python train.py --d_mlp=1024 --positions="rope" --init="normal" --beta2=0.95 --decay_shape="linear" --steps=4005
MLP neurons of a small language model. Each row is named by its layer, matrix (down: output weights) and neuron, and shows model dimensions 373-500. Each number is 50 + 12 x the weight over its row's rms, rounded and kept within 0 to 99. A neuron's up and down rows have the sign that makes its largest values positive.
A block is one neuron, or neurons of one layer that tend to fire together. Before each block is what it responds to, as a language model described it from the Wikipedia text at the highest values.

Description: Plural noun endings
L3.down24:57 44 32 62 48 53 63 42 39 36 54 40 65 49 51 37 58 62 55 72 54 46 49 54 51 66 35 60 58 61 44 42 63 41 39 44 61 32 45 49 60 47 41 62 50 66 72 39 57 48 47 58 77 66 24 51 58 49 45 43 46 37 58 43 45 38 23 22 46 56 37 39 52 92 58 60 47 52 46 56 49 55 51 60 35 42 42 60 55 56 51 48 43 51 60 28 55 27 63 68 28 52 56 51 42 61 52 56 35 48 71 19 39 38 60 49 28 42 48 41 57 52 36 49 45 63 54 51
L3.down141:53 67 37 50 17 60 54 64 55 45 71 43 55 38 45 72 75 61 66 34 47 48 46 41 51 58 44 40 49 37 43 48 57 54 43 47 66 68 37 42 53 29 45 62 51 68 34 39 71 62 36 56 32 35 71 66 58 35 54 48 51 20 54 53 79 58 46 48 48 40 35 43 59 41 61 47 32 45 61 68 50 42 47 55 52 75 42 58 72 73 50 51 64 44 49 49 69 59 30 75 52 43 32 64 66 68 59 63 44 60 46 52 41 43 56 63 65 49 28 52 47 28 55 45 57 72 21 46
L3.down373:47 70 28 62 50 53 30 30 53 58 56 39 54 65 61 62 64 66 51 37 49 55 57 46 60 60 29 41 55 74 71 69 39 59 49 51 63 53 57 60 42 55 39 45 72 60 54 50 54 49 53 43 60 58 34 62 38 39 46 48 46 34 49 71 57 49 53 55 50 45 25 37 27 95 49 32 61 48 39 39 64 52 58 50 36 41 30 43 57 50 56 47 52 50 50 47 69 59 39 64 29 65 61 54 55 43 27 56 41 55 42 57 47 32 33 65 62 63 57 61 47 40 63 36 63 59 28 49
L3.down423:54 43 36 63 49 61 26 39 52 40 43 42 81 62 47 58 41 55 53 46 49 75 33 44 54 52 48 50 53 58 61 44 51 39 43 60 63 44 41 69 53 47 41 48 61 49 57 44 56 45 65 45 53 53 34 56 51 61 48 56 44 23 64 54 50 20 36 21 35 34 49 33 29 87 52 53 49 40 40 42 37 59 55 43 36 46 51 68 62 57 55 38 56 55 51 61 89 50 29 87 55 51 55 63 51 40 47 62 31 40 62 39 40 56 38 42 42 38 45 49 47 62 33 54 31 51 32 48
L3.down571:64 29 38 75 50 59 53 48 40 67 56 30 51 56 31 54 43 53 39 52 60 32 35 59 62 52 64 82 56 78 54 57 53 42 40 43 47 39 57 40 57 51 17 67 42 67 84 41 53 69 54 68 59 59 52 55 46 41 36 75 44 69 73 31 37 47 40 27 46 38 50 35 43 88 70 44 44 53 52 41 52 49 44 45 34 37 46 57 58 73 63 70 48 51 69 31 75 49 35 37 45 75 57 66 59 41 77 58 39 60 71 51 43 54 48 54 44 45 42 55 45 48 48 33 50 65 55 52
L3.down679:44 44 57 43 48 65 32 49 45 64 68 68 48 74 53 71 47 42 61 44 46 57 41 39 62 68 60 33 62 67 69 41 31 40 57 43 69 68 65 42 56 49 47 45 42 35 54 25 61 61 66 66 68 48 48 48 47 49 42 54 41 43 63 49 64 37 49 52 49 59 52 34 30 50 48 61 52 42 34 40 30 23 43 49 40 45 46 31 22 39 62 15 55 62 43 70 55 55 44 54 76 65 42 43 32 53 59 58 35 44 58 57 48 57 45 42 44 48 51 64 44 67 59 64 57 63 45 49
L3.down892:23 58 43 66 30 74 49 50 43 60 33 52 42 53 57 56 51 49 47 58 51 61 68 54 58 64 33 62 58 55 56 44 50 29 53 49 46 53 48 49 45 76 33 40 55 55 48 40 53 50 51 58 48 48 30 68 53 36 58 49 49 29 51 47 32 50 17 29 45 54 33 34 56 90 47 52 66 46 46 36 80 52 54 53 65 40 15 64 35 84 57 46 54 50 60 47 60 54 48 71 49 50 58 46 46 57 49 28 34 53 72 31 61 46 40 51 54 34 58 64 51 43 40 44 47 48 41 43
L3.down922:59 38 37 40 50 44 54 31 59 31 43 55 67 62 67 63 52 65 65 51 63 65 57 29 45 52 54 45 35 64 40 45 55 29 49 59 55 28 33 73 37 41 45 54 30 72 51 40 52 49 77 55 55 57 34 46 57 32 51 69 61 43 39 42 57 41 45 44 35 37 57 31 55 95 42 37 46 42 31 28 44 43 45 50 47 37 28 50 46 52 43 26 55 55 47 22 62 49 41 36 33 69 59 42 48 57 55 66 35 60 52 51 35 47 64 41 40 39 52 42 38 49 41 61 53 51 20 41

Description: Plural subject noun endings
L5.down381:59 67 26 48 61 53 45 39 47 60 52 51 59 43 53 32 46 51 36 30 67 61 37 32 47 75 45 25 53 28 54 39 60 55 33 40 54 45 55 59 59 35 48 83 46 26 44 52 62 52 41 54 66 59 37 73 29 57 42 42 34 40 50 44 40 48 28 41 75 53 64 61 61 26 43 52 43 41 42 33 43 85 42 27 54 42 63 49 59 51 43 52 67 63 38 81 61 54 56 41 69 59 56 60 50 52 35 35 46 51 44 37 41 50 35 48 30 53 50 33 40 71 45 46 44 61 51 61
L5.down408:74 54 65 65 68 53 58 52 57 61 64 58 46 45 52 54 40 45 48 53 48 73 52 30 43 51 53 40 26 31 45 66 46 67 54 45 50 57 54 61 66 51 27 27 61 61 42 80 47 45 53 45 45 53 36 75 50 29 36 29 58 14 57 53 67 39 55 54 33 38 56 36 51 16 57 50 61 48 54 30 69 41 39 53 52 56 35 70 40 53 54 45 51 47 40 46 44 65 50 33 55 49 49 56 68 59 40 59 43 48 39 44 55 30 47 51 24 57 47 52 48 44 48 34 25 59 50 56
L5.down417:87 62 45 48 43 47 55 40 50 51 68 44 34 38 67 41 52 53 50 36 57 31 62 33 42 71 43 58 66 71 23 43 41 46 51 34 55 42 57 56 38 26 50 55 33 48 38 35 44 34 41 53 72 64 64 53 45 47 48 71 23 47 48 60 59 37 64 61 47 50 32 38 55 73 26 62 25 57 60 32 60 37 55 53 46 49 41 57 47 32 33 61 65 58 36 18 12 68 61 51 37 53 52 68 60 63 52 60 54 48 53 51 45 62 91 36 45 42 37 76 45 39 70 50 57 59 50 59
L5.down557:40 44 23 49 53 68 66 53 57 54 51 54 66 44 44 30 50 55 58 53 40 52 51 36 46 62 42 59 34 74 30 55 56 64 40 28 27 49 39 36 60 56 45 58 34 48 34 56 41 43 56 39 63 48 42 50 31 29 60 57 54 49 59 61 34 44 44 42 82 43 53 47 39 27 31 72 71 61 59 65 39 46 58 52 60 56 64 51 52 61 46 42 41 30 61 56 52 29 52 51 65 43 52 43 54 34 38 66 23 43 65 60 40 34 51 43 37 33 64 62 54 56 63 58 56 51 36 80
L5.down597:34 36 39 59 69 55 61 42 46 49 65 56 59 47 23 59 39 51 52 36 21 56 48 48 48 64 52 22 34 50 57 60 30 48 49 31 43 48 44 28 44 49 30 40 56 45 56 54 52 63 60 34 45 57 60 44 47 40 43 33 51 29 48 51 42 47 50 36 51 68 58 82 30 36 39 62 52 44 51 42 58 48 54 21 52 44 34 55 60 52 44 47 54 40 56 72 58 62 44 69 39 60 34 45 56 54 31 65 51 44 58 47 38 62 54 39 61 45 36 37 55 46 76 60 46 46 35 56
L5.down626:53 60 46 47 44 66 47 72 68 50 53 45 59 41 40 52 62 32 48 58 52 57 55 42 62 33 37 44 37 95 50 66 47 30 37 50 51 24 31 45 29 48 32 77 44 64 56 37 48 44 68 55 53 51 45 37 37 58 39 68 23 52 45 49 53 67 43 55 58 80 55 75 35 72 41 64 41 35 65 42 50 77 48 42 35 43 49 44 47 49 40 38 48 35 58 71 35 40 59 41 27 58 53 31 41 44 57 45 79 54 37 36 33 42 42 39 54 52 56 42 45 60 52 28 39 37 46 43
L5.down954:58 49 48 57 58 66 57 42 42 48 39 41 61 27 36 47 61 51 60 45 31 57 46 48 49 80 53 49 38 59 67 53 45 57 49 77 64 28 70 56 56 46 41 74 59 60 60 38 33 51 55 49 54 64 36 62 48 44 43 55 33 44 48 51 55 24 40 27 43 39 13 66 24 76 63 62 32 48 50 41 41 49 42 54 39 46 52 49 54 67 49 34 51 45 45 42 55 39 53 56 43 61 58 32 53 61 42 59 42 42 77 30 44 45 60 61 55 53 56 69 45 59 35 30 47 49 73 60
L5.down956:49 56 41 52 47 49 28 50 59 59 51 49 53 50 34 61 63 42 62 36 32 46 58 48 52 46 51 51 44 48 34 64 61 52 40 60 61 54 29 43 58 34 47 70 48 48 61 74 42 53 68 50 58 39 29 65 63 65 18 64 64 29 39 47 57 45 45 40 32 32 51 62 65 65 60 48 72 46 44 46 40 34 36 46 58 58 20 59 54 63 43 34 51 73 54 77 58 53 35 67 36 45 28 45 49 32 15 47 58 44 49 58 40 59 62 47 50 38 59 47 51 61 50 56 51 38 36 36

Description: Surname-final word pieces
L3.down11:45 42 56 53 49 59 66 63 54 72 30 58 40 54 40 37 31 64 49 41 44 51 27 56 54 46 46 69 61 63 72 35 53 59 37 65 51 53 53 44 47 61 37 76 49 43 65 05 52 58 48 43 47 30 38 44 55 60 50 34 50 60 47 56 43 68 61 44 53 49 62 53 30 64 58 51 37 37 51 40 39 33 50 64 37 55 59 45 75 58 68 55 53 46 55 25 63 45 35 45 60 52 49 54 45 39 53 54 40 72 50 62 58 70 18 56 64 54 44 49 29 57 68 28 58 31 54 60
L3.down210:52 29 41 37 42 48 53 51 59 50 45 32 45 44 70 50 53 51 53 30 51 68 44 57 63 63 64 54 48 42 54 27 72 52 28 69 50 54 58 61 54 45 45 60 53 47 75 53 59 63 47 08 48 46 41 50 62 41 49 49 53 20 41 36 59 31 38 46 57 51 62 64 52 86 47 31 48 59 55 32 71 57 39 52 36 37 48 59 51 53 65 37 33 24 55 60 70 42 51 49 57 52 66 69 65 53 15 51 48 65 45 37 62 58 51 42 48 28 41 52 37 51 54 43 52 53 49 36
L3.down383:76 36 57 56 85 51 44 44 63 65 42 28 46 37 67 60 50 40 53 60 75 66 32 26 41 63 61 40 54 42 52 29 33 53 41 79 60 65 41 54 47 62 44 54 31 48 51 50 50 50 47 42 63 64 60 41 41 20 42 69 79 42 52 38 53 23 39 55 51 42 57 46 54 50 49 49 47 49 55 66 50 40 32 54 52 35 42 40 59 46 45 63 57 42 54 60 43 57 54 76 40 15 57 54 50 29 54 57 58 54 57 59 69 30 42 65 36 48 29 70 50 56 19 53 68 52 38 38
L3.down583:64 51 51 48 61 50 48 50 35 43 59 38 58 44 53 34 45 60 51 31 39 22 56 60 38 32 61 54 45 85 30 53 51 68 31 49 54 49 57 56 45 70 58 59 62 39 37 15 47 60 73 60 44 60 46 34 58 53 46 61 65 30 45 37 47 40 60 25 63 49 44 68 51 83 31 53 39 69 46 51 37 43 72 46 49 48 53 50 43 65 69 60 45 40 43 24 67 31 46 48 49 62 71 58 58 25 44 46 41 30 64 63 37 52 38 33 50 48 60 49 21 59 67 25 54 41 41 56
L3.down648:46 39 43 45 39 39 56 38 45 34 54 38 46 65 30 53 52 61 43 36 11 34 59 54 50 54 50 56 47 51 45 48 30 61 55 39 54 45 36 80 44 63 57 55 50 46 49 47 68 36 61 56 51 52 18 59 40 68 47 62 37 39 31 41 52 49 45 46 53 37 39 65 58 37 50 44 46 49 31 45 50 39 41 50 60 43 42 28 41 58 49 58 43 21 40 37 50 42 53 44 37 33 63 59 53 41 30 35 52 79 51 57 48 58 51 49 41 38 39 43 44 61 50 30 49 55 47 37
L3.down692:44 53 59 55 48 40 68 36 64 31 42 57 45 49 48 43 41 39 59 57 56 55 46 39 45 52 42 39 47 58 46 57 49 49 43 75 59 58 57 33 45 43 42 82 67 53 39 35 41 40 41 35 54 50 50 69 49 47 60 33 51 51 52 33 25 53 79 50 36 75 44 49 50 99 53 64 53 34 78 30 55 38 52 54 63 25 50 56 40 59 59 43 49 39 50 54 93 36 61 41 46 51 54 46 52 44 51 57 56 54 55 66 34 46 47 49 54 54 40 55 68 58 36 52 50 57 47 50
L3.down782:44 36 51 61 46 59 60 34 42 45 79 46 47 45 73 58 53 29 60 34 43 59 38 34 64 55 33 32 52 39 54 43 40 48 55 58 53 53 49 38 52 45 41 83 50 37 50 68 62 33 34 61 67 62 39 47 54 44 75 59 38 43 47 60 68 44 41 49 52 45 56 55 50 15 41 64 57 40 52 57 42 51 49 52 46 60 33 50 46 39 56 29 39 56 39 69 37 30 43 42 44 70 33 63 63 60 26 35 54 49 44 43 71 55 36 62 56 49 33 54 27 52 57 46 30 71 51 41
L3.down985:61 58 66 49 67 49 49 57 39 44 52 58 43 36 44 34 58 33 39 54 51 63 45 49 49 45 47 52 29 62 49 49 42 39 38 61 62 74 60 45 52 67 32 59 54 39 47 43 53 68 44 57 53 37 49 47 45 41 49 60 38 57 50 42 41 50 54 60 37 65 76 47 54 99 38 53 55 52 50 40 40 56 58 60 43 41 41 56 41 46 63 42 48 51 49 29 78 49 63 50 61 61 55 54 41 68 42 68 47 50 60 44 52 36 47 56 61 60 64 46 52 59 51 33 39 43 53 39

Description: Mid-word subword fragments
L2.down419:53 39 42 74 20 59 50 53 48 44 42 67 41 20 43 44 67 70 56 53 44 17 45 69 41 49 50 60 53 43 48 56 43 51 57 55 44 56 34 44 61 52 49 44 57 52 64 54 38 42 35 35 33 72 71 71 61 49 60 47 37 41 41 35 49 58 51 58 54 39 41 52 54 27 45 65 70 26 39 40 65 58 25 44 49 73 49 55 71 57 56 46 43 45 71 54 44 61 50 28 45 54 50 67 60 53 31 31 44 40 62 66 58 64 37 57 56 57 53 47 56 73 83 56 50 74 45 55

Description: Mid-word stem fragments
L5.down51:44 61 45 44 22 50 51 40 58 46 36 54 60 34 34 40 52 42 59 48 63 50 51 47 54 49 49 40 81 37 69 47 62 42 47 41 55 35 66 52 64 73 46 50 32 49 39 51 56 24 69 67 48 47 45 67 72 41 47 54 54 38 48 38 35 39 59 41 53 55 30 49 59 26 54 47 39 57 39 50 56 43 38 59 59 61 47 36 55 53 38 45 35 55 58 61 48 53 68 47 56 35 47 48 42 52 51 41 26 45 70 53 68 42 45 59 47 48 61 54 29 60 62 43 45 49 30 51
L5.down176:45 56 76 53 56 37 45 60 38 58 57 52 47 54 56 45 43 52 52 75 31 32 55 53 40 46 50 27 68 63 53 42 49 45 43 52 46 52 42 44 50 66 42 39 53 43 33 61 39 48 34 33 81 62 40 43 63 35 54 49 36 65 35 56 38 56 31 51 55 74 67 57 42 48 53 58 51 56 46 51 34 49 33 63 37 40 38 36 67 68 58 64 58 66 44 66 52 35 45 45 75 52 49 30 53 46 38 52 57 48 39 69 54 68 66 58 60 59 68 55 43 81 66 48 26 46 71 34
L5.down315:66 50 59 40 64 59 47 48 56 59 19 55 58 54 59 45 38 58 61 50 58 58 53 56 44 52 44 48 59 71 51 49 56 35 59 47 41 38 62 65 63 54 40 57 59 38 62 44 30 56 41 43 27 49 71 49 69 46 54 54 65 32 36 38 45 51 50 54 57 45 46 47 43 86 45 40 37 77 43 53 53 56 42 65 57 25 61 71 30 59 50 57 57 45 60 63 78 51 41 51 51 36 51 46 40 75 72 39 68 54 56 64 53 32 47 41 37 33 48 39 40 47 31 65 51 43 51 34
L5.down453:56 40 61 46 48 41 46 58 54 44 54 61 53 69 56 63 50 38 42 63 46 79 58 54 61 41 59 67 57 24 25 39 45 43 53 54 48 75 49 43 58 51 52 48 45 54 67 55 50 36 35 34 44 38 29 52 72 23 48 58 45 39 46 65 35 39 38 52 55 51 50 46 43 00 51 63 40 44 48 63 56 39 40 34 54 51 39 58 55 20 44 60 39 34 60 38 31 39 45 70 46 50 58 41 61 54 76 47 69 45 42 36 74 54 76 34 62 49 31 42 54 49 52 32 50 56 58 38
L5.down629:78 52 73 72 42 22 58 61 47 55 42 64 51 49 53 44 40 61 48 58 44 39 59 57 45 54 54 28 45 47 65 45 62 40 43 32 40 57 36 32 61 67 52 31 35 44 31 55 41 60 40 31 69 64 59 55 61 45 32 50 42 50 55 46 34 25 53 50 50 34 46 38 42 34 56 49 35 61 51 56 54 39 55 44 61 58 38 50 58 53 62 45 55 36 31 72 58 64 31 40 46 49 43 32 63 59 62 57 54 58 41 73 48 56 47 57 43 53 51 59 59 39 57 59 43 29 69 65
L5.down828:40 80 42 43 56 56 56 58 46 56 68 49 52 49 58 74 54 51 57 43 77 77 51 49 59 38 36 61 45 58 45 61 49 58 57 48 52 65 37 63 67 59 59 38 61 51 44 44 46 27 51 36 29 59 57 65 67 36 48 67 68 40 40 56 52 67 45 51 46 58 63 49 37 48 42 58 51 40 45 68 50 45 53 56 55 54 51 84 39 71 59 61 47 31 60 54 54 70 53 40 70 53 41 38 41 54 38 61 47 41 53 14 42 45 60 51 71 61 61 55 61 39 45 48 53 44 70 58
L5.down968:33 42 38 56 35 39 43 55 58 42 61 70 55 59 48 62 56 63 64 72 48 23 49 64 57 33 44 53 61 59 58 56 52 61 41 61 21 63 53 49 39 27 74 41 38 35 70 51 51 60 17 56 57 53 70 48 44 66 41 28 51 56 68 57 32 68 45 39 32 46 16 45 43 34 59 65 60 51 64 47 52 54 59 57 42 75 50 66 27 30 61 44 41 45 49 45 49 48 41 51 60 52 47 38 54 43 27 66 49 53 43 51 56 44 54 57 51 52 46 47 51 48 49 46 52 54 54 58
L5.down981:30 43 40 62 35 29 59 46 36 22 45 68 66 47 60 24 50 58 51 39 43 66 57 55 25 35 40 73 60 46 27 65 60 49 36 43 21 72 64 70 41 41 51 59 60 40 53 27 64 56 56 48 43 62 47 25 39 68 55 60 50 29 42 49 41 52 50 53 48 41 46 52 70 57 47 45 67 56 65 42 59 53 48 42 48 50 48 41 42 37 60 66 47 64 62 54 66 31 71 67 64 46 39 39 53 59 58 55 68 25 41 57 51 62 42 42 34 67 16 44 59 48 80 71 60 60 46 52

Description: Decimal points and word middles
L2.down942:70 50 53 36 55 53 57 71 58 35 56 65 54 66 65 56 67 58 35 57 40 64 46 42 55 46 27 53 62 51 53 25 50 35 47 54 40 46 47 38 60 51 61 71 64 56 48 53 59 42 21 46 59 50 38 57 33 48 46 68 41 53 62 57 40 55 47 61 28 57 67 71 59 47 34 51 45 22 77 47 71 39 46 52 61 46 41 49 44 57 40 49 39 51 55 55 58 69 52 41 49 65 53 38 42 54 44 60 28 47 42 35 36 74 57 50 62 43 27 52 34 51 41 51 55 62 59 54

Description: Mid-word fragment tokens
L3.down142:41 41 52 40 38 39 62 48 64 60 61 81 54 43 56 53 51 50 57 38 45 49 42 56 45 56 62 45 83 46 58 49 56 60 50 57 46 46 31 56 53 42 67 42 65 39 39 47 52 42 52 40 55 44 56 59 46 47 46 47 46 60 48 59 43 34 68 51 44 51 37 50 34 38 31 59 83 50 29 48 49 43 50 42 46 40 53 38 49 55 69 23 55 51 55 47 28 37 58 37 51 43 33 44 55 42 51 26 62 43 49 33 61 58 32 60 65 49 44 54 49 75 52 29 46 49 36 48
L3.down261:51 45 41 34 61 60 40 55 37 24 54 50 50 47 43 46 57 43 63 64 56 59 44 33 63 55 27 53 52 37 51 53 34 42 40 63 47 61 52 28 51 60 45 46 48 42 59 63 69 43 51 44 37 45 41 53 53 46 25 29 28 39 74 57 37 32 42 44 71 53 49 45 69 36 68 64 45 51 25 56 44 55 26 39 64 62 25 47 62 26 34 65 38 55 55 50 46 61 54 40 28 46 61 49 43 52 39 37 41 44 48 42 51 66 61 77 64 51 54 61 69 68 44 43 38 64 59 49
L3.down301:55 53 53 56 66 26 45 38 49 42 40 45 40 49 58 32 42 37 46 47 26 46 40 66 40 42 28 53 34 83 28 60 54 58 42 30 51 38 81 52 61 41 38 70 64 22 39 43 61 30 49 57 46 51 49 48 20 64 55 55 38 34 50 55 57 49 76 57 31 43 58 53 74 52 58 47 68 48 54 35 52 59 38 69 63 67 36 48 21 84 32 62 61 38 48 39 48 41 53 64 39 40 39 71 46 53 52 39 75 47 62 36 48 80 46 28 52 51 33 55 34 64 56 38 53 43 28 61
L3.down349:47 36 50 47 31 43 16 37 57 27 61 52 42 51 53 49 29 37 58 48 58 48 55 51 74 42 54 49 69 71 54 55 40 24 54 78 24 60 36 62 75 59 57 46 47 34 32 86 23 54 67 52 23 49 60 54 55 52 50 56 57 64 38 55 34 31 46 47 54 36 48 41 67 71 56 59 58 64 53 50 70 33 59 41 56 48 31 49 35 39 50 50 43 16 29 55 50 64 67 57 46 44 66 62 28 69 46 47 60 54 57 66 53 57 61 42 66 58 25 57 57 49 50 51 72 29 47 56
L3.down595:50 42 61 48 40 49 52 56 50 39 61 57 49 60 50 37 54 48 48 57 49 47 47 60 74 34 55 73 53 31 47 81 60 52 52 33 45 40 45 45 31 65 59 62 49 52 55 61 46 52 44 51 48 30 68 36 63 52 52 55 51 49 63 22 67 52 54 44 57 52 56 57 74 00 47 62 67 62 39 31 70 34 65 17 50 49 58 51 57 42 83 56 46 39 49 56 37 58 42 41 52 49 42 52 29 20 32 47 32 39 52 62 47 68 36 30 31 62 67 53 24 35 51 66 56 62 35 53
L3.down628:37 46 51 48 32 56 66 52 45 55 45 55 53 43 48 45 44 38 51 72 42 48 70 52 65 75 44 36 19 81 50 63 34 67 42 55 49 74 58 54 48 63 39 60 27 61 65 66 57 54 42 47 38 46 53 43 48 63 38 53 63 67 69 33 52 58 46 61 52 71 57 56 45 99 64 55 48 45 37 34 35 70 62 48 49 40 52 35 39 54 31 53 43 42 44 58 67 42 59 36 60 35 56 27 56 50 38 62 59 45 64 41 53 48 55 64 40 40 43 48 52 40 47 61 37 49 64 50
L3.down932:43 45 22 41 51 33 45 40 39 60 57 42 52 60 59 40 33 38 39 44 22 79 46 37 44 54 52 40 43 23 62 61 51 37 46 46 50 83 37 48 39 39 47 49 49 40 46 65 50 33 47 41 59 43 65 47 65 62 41 65 53 68 55 40 35 32 29 53 24 71 39 49 30 30 46 59 70 56 61 58 62 45 58 62 37 72 43 65 42 58 35 58 67 58 59 69 60 65 49 53 50 57 55 56 42 34 48 51 72 51 56 66 61 64 42 45 43 28 59 42 61 61 48 47 20 65 56 45
L3.down939:31 47 59 55 31 61 63 73 66 42 55 31 48 61 55 58 61 98 50 56 32 53 39 49 39 86 57 57 57 39 61 47 38 19 68 48 54 44 66 44 66 61 56 44 28 36 38 53 47 46 32 42 31 42 47 46 23 36 60 67 46 49 47 53 67 59 59 50 52 40 63 42 61 27 52 22 52 45 71 44 55 40 61 35 54 78 34 80 39 65 32 49 50 42 59 56 24 43 49 39 46 37 37 49 55 50 43 44 61 63 39 54 44 50 41 52 49 72 42 46 65 35 65 40 32 59 52 37

Description: Wikipedia structured-data fields
L5.down55:58 49 36 43 59 50 63 35 49 49 51 65 64 51 70 62 65 82 54 25 62 71 59 49 47 55 39 44 48 28 56 54 53 63 25 48 36 53 75 38 66 63 42 36 41 39 73 53 75 33 48 50 33 68 59 42 51 44 64 45 49 60 47 30 52 52 68 55 54 58 59 48 51 51 30 68 68 51 52 46 70 51 68 49 52 53 48 37 54 45 37 21 60 58 44 46 52 31 80 54 61 55 34 41 29 48 49 29 36 28 31 40 53 44 45 45 36 55 54 37 40 47 48 60 47 40 61 50
L5.down111:44 37 60 48 48 81 39 47 45 40 35 51 82 57 38 58 58 47 47 31 70 61 36 69 34 39 64 48 38 42 44 67 61 45 51 69 22 46 41 56 54 37 54 52 51 46 39 52 31 32 52 37 61 56 55 32 58 46 63 63 77 27 58 40 75 57 52 53 40 52 61 53 63 19 51 44 36 54 46 61 61 41 63 49 38 21 46 29 59 48 49 55 64 55 39 43 36 56 63 48 54 59 51 48 27 54 64 48 60 57 59 52 50 44 64 30 61 56 49 58 56 27 52 62 60 63 47 69
L5.down327:58 51 44 53 43 49 52 20 63 34 39 71 51 44 42 43 70 67 31 55 35 62 60 59 55 48 56 34 60 32 33 60 33 58 39 55 60 42 49 73 77 39 49 87 61 35 72 37 60 46 52 44 48 46 62 43 29 35 65 67 57 61 63 58 56 54 83 27 60 52 38 69 72 22 65 49 52 60 65 53 38 61 43 53 43 56 53 46 49 51 59 41 52 37 62 58 51 64 50 40 49 57 56 60 28 50 55 65 56 61 49 21 44 52 60 34 33 40 61 41 53 51 37 51 51 27 51 38
L5.down472:66 43 56 40 50 57 45 44 28 46 29 35 70 59 51 41 41 49 44 36 41 58 48 57 41 35 62 29 58 60 45 29 48 53 62 46 54 46 43 53 66 52 46 51 41 81 49 45 34 74 41 57 50 22 44 56 61 64 65 41 56 47 48 45 40 64 45 63 51 67 69 42 47 30 43 36 53 18 62 28 64 83 46 61 28 47 57 37 48 52 33 50 42 41 53 44 46 27 60 34 50 58 51 41 36 63 70 65 38 61 79 73 54 28 43 60 49 60 51 56 61 64 32 61 66 38 43 68
L5.down606:50 51 61 60 31 62 36 62 58 45 51 46 48 66 43 47 59 49 46 66 50 51 51 37 68 52 52 22 49 78 42 52 38 46 44 52 45 49 39 66 17 45 45 20 48 37 45 27 37 43 66 59 56 62 42 51 22 50 51 59 40 59 56 53 45 56 65 54 49 52 44 56 40 63 56 41 52 48 69 47 43 31 41 52 56 34 47 68 70 36 70 43 55 42 44 42 54 58 44 51 58 30 51 37 56 60 76 41 46 41 43 64 42 48 58 68 56 53 43 39 57 57 44 62 47 20 55 53
L5.down753:46 46 55 51 50 66 35 68 81 37 55 61 63 51 68 72 42 64 55 42 48 62 34 70 33 49 47 56 48 67 22 59 57 38 61 47 41 77 55 47 49 67 32 49 59 67 53 65 46 42 40 55 40 68 31 68 29 58 38 43 59 53 58 46 66 52 35 48 41 46 48 62 47 39 41 46 54 66 52 59 57 71 61 60 52 48 54 50 55 62 45 44 53 45 50 40 62 49 31 29 31 60 38 39 58 65 64 70 26 47 55 47 55 67 40 50 44 54 50 34 46 50 43 59 35 58 59 43
L5.down770:66 42 36 59 40 45 56 40 66 41 57 34 42 61 50 61 40 56 58 54 39 74 45 48 38 38 55 50 55 21 46 46 53 39 72 51 48 19 30 60 67 62 38 55 54 42 66 42 50 54 46 61 50 49 37 63 56 30 39 54 60 47 41 47 56 78 51 54 60 38 33 34 38 17 37 48 53 46 60 39 67 52 56 31 44 56 50 75 51 41 31 70 43 30 39 70 51 44 50 28 48 50 39 51 67 54 73 36 45 29 46 55 51 71 57 54 44 46 42 42 39 30 59 50 54 62 38 51
L5.down802:43 50 56 46 50 49 52 45 67 72 42 52 56 47 28 44 52 57 49 54 33 66 51 36 50 51 42 47 45 56 37 78 45 64 42 48 34 44 23 62 57 47 57 32 64 75 44 36 59 45 36 60 23 65 65 54 33 34 48 23 57 44 57 47 32 50 76 56 41 45 58 67 45 46 47 57 16 35 35 61 58 68 47 47 51 36 31 46 44 48 37 36 70 49 39 47 36 56 61 45 57 32 56 63 36 46 60 62 56 50 47 42 31 46 57 44 66 49 49 54 87 37 55 39 61 73 46 67

Description: Plural -s suffix tokens
L2.down110:58 53 26 57 54 68 32 31 52 59 60 57 75 60 59 48 58 54 63 60 51 75 43 52 57 57 36 51 47 55 56 39 35 45 59 24 56 47 49 48 50 56 35 55 61 63 47 35 66 56 58 38 54 68 54 69 43 37 51 45 56 26 47 42 49 35 51 29 42 44 24 47 38 48 56 54 30 53 47 38 66 62 59 55 67 41 33 51 56 44 46 51 52 52 49 28 65 34 62 61 33 61 67 67 64 55 45 41 43 63 63 35 56 23 39 60 53 61 33 56 50 45 67 48 52 48 37 43